python train.py --hidden_size=192 --vocab_size=4096 --hidden_act="tanh_gelu" --norm_eps=1e-06 --tie_word_embeddings=true --init="normal" --warmup_steps=314 --decay_fraction=0.891 --doc_mask=true --max_steps=6847 --dataset="wikipedia_en"
MLP neurons of a small language model. Each row is named by its layer, matrix (up: input weights) and neuron, and shows model dimensions 16-111. Each number is 200 + 30 x the weight over its row's rms, rounded and kept within 0 to 999.
After each neuron's rows, "fires after" lists the tokens most often just before its 100 highest values on Wikipedia text that the model never trained on.

L7.up433,186,212,188,209,214,210,271,195,193,249,207,228,194,199,191,218,137,203,209,225,226,207,247,191,217,201,185,194,203,216,236,205,201,193,184,217,192,154,208,181,181,211,274,249,245,147,230,168,271,187,148,206,206,221,250,214,200,181,200,143,186,148,150,197,215,196,241,192,192,212,208,176,259,218,205,210,219,179,213,231,113,257,216,189,240,187,190,140,215,186,161,172,261,214,201,200
fires after: ".\n\n", "1", "\n", " |\n", ")\n", "==\n"

L15.up25,244,195,177,167,203,196,207,159,205,149,169,167,181,170,256,181,219,199,173,231,239,219,195,164,188,252,187,132,206,243,181,235,199,213,211,266,219,225,219,224,268,192,183,213,207,215,158,177,243,239,257,200,192,224,182,235,238,186,228,175,214,235,199,174,158,157,242,165,189,186,173,105,199,221,171,210,182,209,193,207,185,247,198,196,189,177,200,254,215,207,162,167,259,205,206,176
fires after: " S", " F", " to", " W", "F", " in"

L15.up639,187,228,167,171,151,163,225,195,175,235,214,163,170,187,195,171,176,210,205,137,163,186,235,210,188,177,204,176,181,185,233,211,235,185,241,182,167,221,216,187,193,265,115,201,223,197,191,180,208,235,186,203,244,211,260,202,194,152,236,217,189,202,204,252,220,201,196,176,230,237,219,178,171,254,245,206,215,237,166,189,210,223,157,201,211,165,205,185,194,129,196,204,158,233,236,186
fires after: "\n", ")\n", " L", " |", ":"

L16.up689,244,236,184,217,212,151,148,196,185,219,244,224,186,180,238,149,253,185,232,183,191,179,205,178,174,153,167,170,198,206,205,192,204,121,215,194,208,222,139,233,168,210,186,233,171,204,172,211,252,204,214,235,205,158,206,210,202,178,276,186,241,160,215,208,142,195,224,246,228,224,256,205,132,221,211,168,229,211,219,210,174,209,252,214,213,231,185,246,234,161,149,196,173,212,118,196
fires after: " con", " In", " f", " ch", "In", " expl"

L16.up610,202,191,171,126,155,212,228,204,226,192,216,140,186,169,214,205,191,217,158,205,163,163,211,203,153,221,200,200,176,195,139,226,191,235,238,214,221,203,288,241,162,208,183,193,198,185,156,174,149,199,216,242,196,238,169,240,207,196,161,153,179,239,183,175,173,200,194,200,233,212,204,159,233,180,231,202,165,174,202,215,234,253,216,160,168,180,225,199,260,175,198,223,249,161,241,190
fires after: " C", "G", " G", " g", "C", " c"

L7.up363,224,247,189,204,228,183,186,227,225,204,259,169,156,222,177,174,234,254,225,100,180,184,206,202,175,209,186,219,214,193,213,184,208,177,219,173,184,186,191,192,159,166,174,163,203,194,262,240,187,219,206,175,222,265,282,205,179,193,200,230,208,196,195,224,219,206,184,153,248,212,222,165,199,225,243,177,194,154,221,216,180,181,174,227,213,164,175,174,178,216,229,170,194,224,264,124
fires after: "\n", "-", ")\n", " UTC"

L16.up749,176,188,159,249,197,155,229,165,220,222,277,162,243,199,159,146,226,213,287,173,204,213,216,196,200,180,204,157,174,211,182,208,189,227,169,143,148,181,191,207,174,239,225,177,217,193,181,146,177,170,196,265,190,203,194,157,152,177,175,195,182,206,153,240,243,188,204,137,156,223,225,180,174,211,219,262,185,226,199,186,234,202,185,185,157,176,215,217,226,206,235,196,217,195,162,169
fires after: "==", "===", " de", "\n\n", "\n", " '"

L17.up458,218,235,210,250,206,186,209,180,183,236,174,205,237,178,155,204,219,214,273,165,266,259,200,229,267,229,198,197,203,190,241,168,199,200,222,161,214,154,150,178,187,259,211,202,236,156,160,150,214,177,211,225,212,163,167,172,191,179,243,183,195,178,171,193,224,197,234,190,193,208,222,205,223,198,210,191,261,178,191,177,192,191,178,226,164,231,183,238,224,132,268,151,214,236,177,186
fires after: " ", "===", " an", " de", " and", ","

L16.up176,240,165,197,273,180,205,199,195,193,217,220,171,254,148,205,198,237,186,253,198,218,249,248,173,250,202,126,212,193,197,171,168,184,206,229,151,175,200,151,211,218,206,226,183,176,167,227,200,261,249,210,242,243,209,228,194,205,167,182,189,199,229,269,178,165,150,182,237,202,168,201,208,224,233,252,187,248,202,216,198,212,207,242,211,189,210,263,189,171,189,195,176,221,223,169,222
fires after: " ", "9", "4", "5", "1", "2"

L15.up649,290,208,191,199,192,209,143,187,182,175,178,194,276,177,190,178,175,168,203,189,175,171,217,157,228,217,215,167,151,202,164,223,201,184,179,192,199,213,225,222,195,237,170,207,143,162,229,182,227,252,204,214,225,216,263,228,203,205,260,187,192,179,285,218,168,192,146,180,187,157,196,219,192,229,249,169,252,193,201,197,155,176,228,265,201,175,213,169,214,171,191,211,235,164,193,275
fires after: " ", "|", " |", "1", "2"

L17.up254,226,228,133,151,245,186,155,171,225,157,222,201,228,161,158,196,255,209,215,261,200,206,164,195,174,160,169,152,176,216,162,222,154,218,211,159,167,196,237,202,148,236,243,205,235,194,191,202,163,169,165,197,185,180,163,213,189,175,202,191,190,168,212,177,192,231,145,242,206,211,184,201,192,206,233,221,237,202,166,128,173,244,179,229,138,207,216,264,203,121,163,212,190,178,185,170
fires after: ".", "==", ",", " le", " M", " c"

L19.up421,197,235,192,176,213,169,181,194,176,146,173,192,265,128,176,176,207,184,206,223,197,203,152,213,162,163,202,153,174,222,188,203,227,216,220,183,194,92,241,175,222,236,142,177,183,182,232,164,172,215,230,199,222,247,211,199,158,180,230,215,200,266,217,182,172,187,133,179,220,191,210,146,177,226,212,209,193,191,140,205,179,229,221,200,184,143,209,195,204,184,191,166,186,174,194,235
fires after: "==", "===", "O", "\n\n"

L19.up338,232,193,128,166,212,174,155,169,188,194,211,180,247,215,154,193,188,214,213,113,155,237,173,182,258,242,176,192,138,189,186,207,189,180,238,204,270,185,207,217,227,169,129,205,194,220,159,167,183,234,215,234,183,181,217,171,178,182,203,218,217,183,263,158,171,173,196,227,180,146,249,180,219,229,215,196,314,143,209,254,174,223,241,243,200,233,261,250,197,171,222,255,239,190,151,204
fires after: " the", " in", "2", "1"

L16.up613,209,240,213,178,207,220,197,171,156,194,140,133,218,204,250,201,222,195,264,226,213,191,193,169,193,200,204,244,191,217,135,190,153,220,202,154,178,221,244,258,213,192,208,234,162,173,217,144,190,198,240,281,243,191,170,224,216,193,229,211,217,211,205,168,137,174,188,230,231,236,195,161,145,226,240,209,225,214,180,202,133,191,225,210,216,209,189,198,222,184,172,207,201,202,211,123
fires after: " f", " V", " F", " fin", "F", "il"

L23.up390,218,197,170,191,258,187,209,220,217,200,153,171,240,153,151,202,209,191,145,155,138,196,185,203,193,212,242,173,179,179,198,197,185,199,151,263,165,205,221,211,189,242,181,171,205,200,134,163,211,212,223,222,207,244,203,222,215,128,249,182,231,225,207,205,173,209,177,207,234,224,186,243,197,258,223,212,242,240,205,209,143,173,191,214,209,215,197,208,206,183,197,148,204,208,202,153
fires after: "2", "1", " spec", " r", " d", " l"

L23.up584,214,199,150,209,190,151,163,208,177,203,169,183,217,208,208,218,160,148,192,194,192,216,208,213,288,198,142,193,151,161,225,182,214,203,192,187,214,244,212,206,197,175,200,164,200,187,202,159,181,200,196,214,154,140,228,231,152,202,253,202,216,187,218,168,182,176,206,243,200,165,189,205,207,199,268,230,238,161,190,220,172,209,218,204,196,230,191,266,246,195,138,221,200,217,205,229
fires after: "1", "4", "5", "3", "2", "7"

L15.up575,217,229,169,203,143,198,224,218,190,212,219,193,179,169,221,182,192,199,129,204,207,195,147,188,223,199,203,248,251,227,176,226,198,211,154,245,143,202,226,254,217,202,174,242,225,203,159,171,265,239,236,264,246,178,192,221,237,180,163,128,194,255,172,167,194,194,222,230,276,225,158,139,220,189,213,229,169,148,210,210,258,183,213,186,195,183,227,186,219,234,177,198,216,161,209,251
fires after: " G", " M", "G", "B", " J"

L19.up669,256,243,225,212,196,165,191,169,191,236,252,190,239,184,157,165,194,187,189,272,228,186,251,230,227,176,244,168,220,225,142,192,198,177,196,187,225,152,212,180,208,176,162,136,173,197,202,195,245,202,137,215,190,220,176,216,208,198,237,203,203,221,224,182,209,166,211,209,208,225,196,133,223,194,234,184,223,203,204,204,214,218,206,330,183,200,157,167,239,170,201,196,219,179,212,232
fires after: " O", " dis", " T", " t", "T", " there"

L16.up421,182,227,183,231,183,179,254,200,183,205,180,165,217,182,194,208,242,212,172,176,228,144,233,178,205,185,165,168,257,219,138,210,195,181,192,215,220,194,209,262,208,173,176,224,185,194,174,210,247,168,241,242,163,201,224,215,249,176,149,143,187,213,187,210,190,191,236,159,243,201,158,194,163,182,223,186,249,261,207,209,264,253,198,124,191,208,182,185,178,218,124,193,161,167,189,146
fires after: " K", "K", " B", " Ch", " F", " W"

L16.up192,253,226,195,163,217,165,210,201,170,201,251,182,176,135,256,173,178,216,226,127,229,169,245,210,215,270,169,188,232,162,252,179,200,229,289,207,176,161,190,209,188,166,181,216,174,236,150,206,206,234,220,249,191,183,210,188,207,209,221,172,219,213,180,158,160,167,240,194,264,247,185,200,196,180,202,187,196,210,204,249,204,199,252,205,194,134,201,170,216,131,192,204,230,190,186,246
fires after: " Al", " Ab", "b", "ul", " v", "ur"

L23.up520,215,226,169,201,247,219,161,209,244,220,265,184,240,183,122,260,189,217,220,257,171,172,253,205,220,164,148,123,193,229,193,225,132,231,240,186,210,206,199,175,173,135,230,224,220,163,201,189,246,193,170,244,206,214,186,207,171,192,215,180,194,247,207,158,253,188,203,197,159,173,199,257,177,227,215,170,178,201,129,146,222,191,198,206,215,160,222,176,190,182,180,152,204,235,155,186
fires after: ".", ".\n\n", " \"", "==\n", " Mc", " ("

L15.up433,216,248,232,200,195,151,174,214,223,227,209,177,189,151,169,179,216,207,205,211,209,199,202,287,198,218,144,219,215,189,222,234,238,194,180,201,185,187,221,223,232,239,239,162,156,201,232,181,217,197,231,191,233,223,253,242,160,123,218,155,174,187,223,189,226,178,187,170,208,205,150,114,247,223,226,169,208,186,228,213,179,209,195,184,216,183,229,195,270,151,190,218,258,182,197,199
fires after: "\n", ".\n", ";\n", ")\n", " ===\n\n"

L15.up625,230,236,185,176,200,182,220,203,279,195,200,204,228,136,144,182,175,195,252,209,236,183,207,206,241,197,170,176,196,244,183,185,219,230,236,178,211,168,179,160,189,213,232,207,258,198,167,213,227,226,113,244,172,195,221,217,167,205,191,193,185,197,204,172,199,225,164,166,183,163,237,134,188,218,211,191,202,155,153,168,147,179,264,231,246,215,177,237,250,155,220,189,222,202,201,222
fires after: "==", ".", ".\n\n", "\n\n", "===", "==\n"

L19.up418,181,199,222,201,211,179,197,175,221,167,225,161,189,181,224,175,225,250,238,255,211,192,191,196,179,211,168,230,236,198,166,224,168,178,249,214,188,239,208,228,210,190,160,176,216,176,249,238,237,212,227,212,146,216,185,243,208,210,201,262,292,234,184,219,103,234,245,252,232,169,231,153,158,233,207,219,190,148,183,223,225,268,198,232,193,198,208,221,183,214,187,183,206,157,216,155
fires after: " F", "F", "P", "f", "-F", "uff"

L23.up645,215,225,238,222,247,219,160,176,214,234,193,209,252,184,241,194,226,202,194,160,239,204,209,141,239,212,196,193,210,166,169,211,165,195,232,214,176,195,225,200,216,220,158,232,234,134,199,178,182,196,210,189,201,186,255,191,225,139,184,197,261,190,208,195,207,171,194,195,216,178,240,228,191,134,247,183,262,211,154,210,210,143,188,250,220,189,214,229,201,175,242,228,175,252,177,245
fires after: " ", ",", "1", ".", "6", "3"

L19.up113,244,145,194,183,262,201,175,208,207,176,262,162,179,164,219,138,205,167,217,167,151,217,202,276,203,204,214,149,198,257,193,141,184,238,183,229,178,206,210,276,173,160,168,238,166,223,198,216,249,171,192,276,173,210,117,181,236,167,240,164,257,233,192,186,178,180,233,183,169,206,231,211,207,192,191,232,215,213,184,245,178,168,231,179,208,169,206,249,225,151,168,237,188,216,206,221
fires after: " in", " In", " con", "In", " New", " Con"

L16.up282,204,188,201,192,128,129,195,201,209,190,243,220,228,195,212,173,186,255,234,225,222,215,246,180,260,257,231,175,190,193,174,212,150,153,229,160,179,195,214,195,242,228,194,148,213,162,168,199,227,155,216,179,238,184,198,198,252,179,203,238,235,173,239,188,213,135,174,203,170,227,155,199,213,156,228,251,221,171,206,225,219,246,183,202,215,203,190,173,207,124,187,235,198,235,199,285
fires after: " t", " o", " am", " n", " there", " ext"

L17.up397,177,207,195,190,205,204,142,220,224,243,162,268,200,169,128,220,191,198,208,210,180,177,149,203,180,173,195,203,222,204,182,198,197,210,168,210,221,130,157,211,135,236,225,194,169,189,190,152,183,285,227,202,241,205,228,185,173,212,247,229,196,191,233,152,190,162,168,211,256,173,198,235,200,197,266,207,168,223,188,167,183,192,164,195,235,187,214,185,167,194,214,183,209,229,199,196
fires after: "1", " ", "9", "is", "2"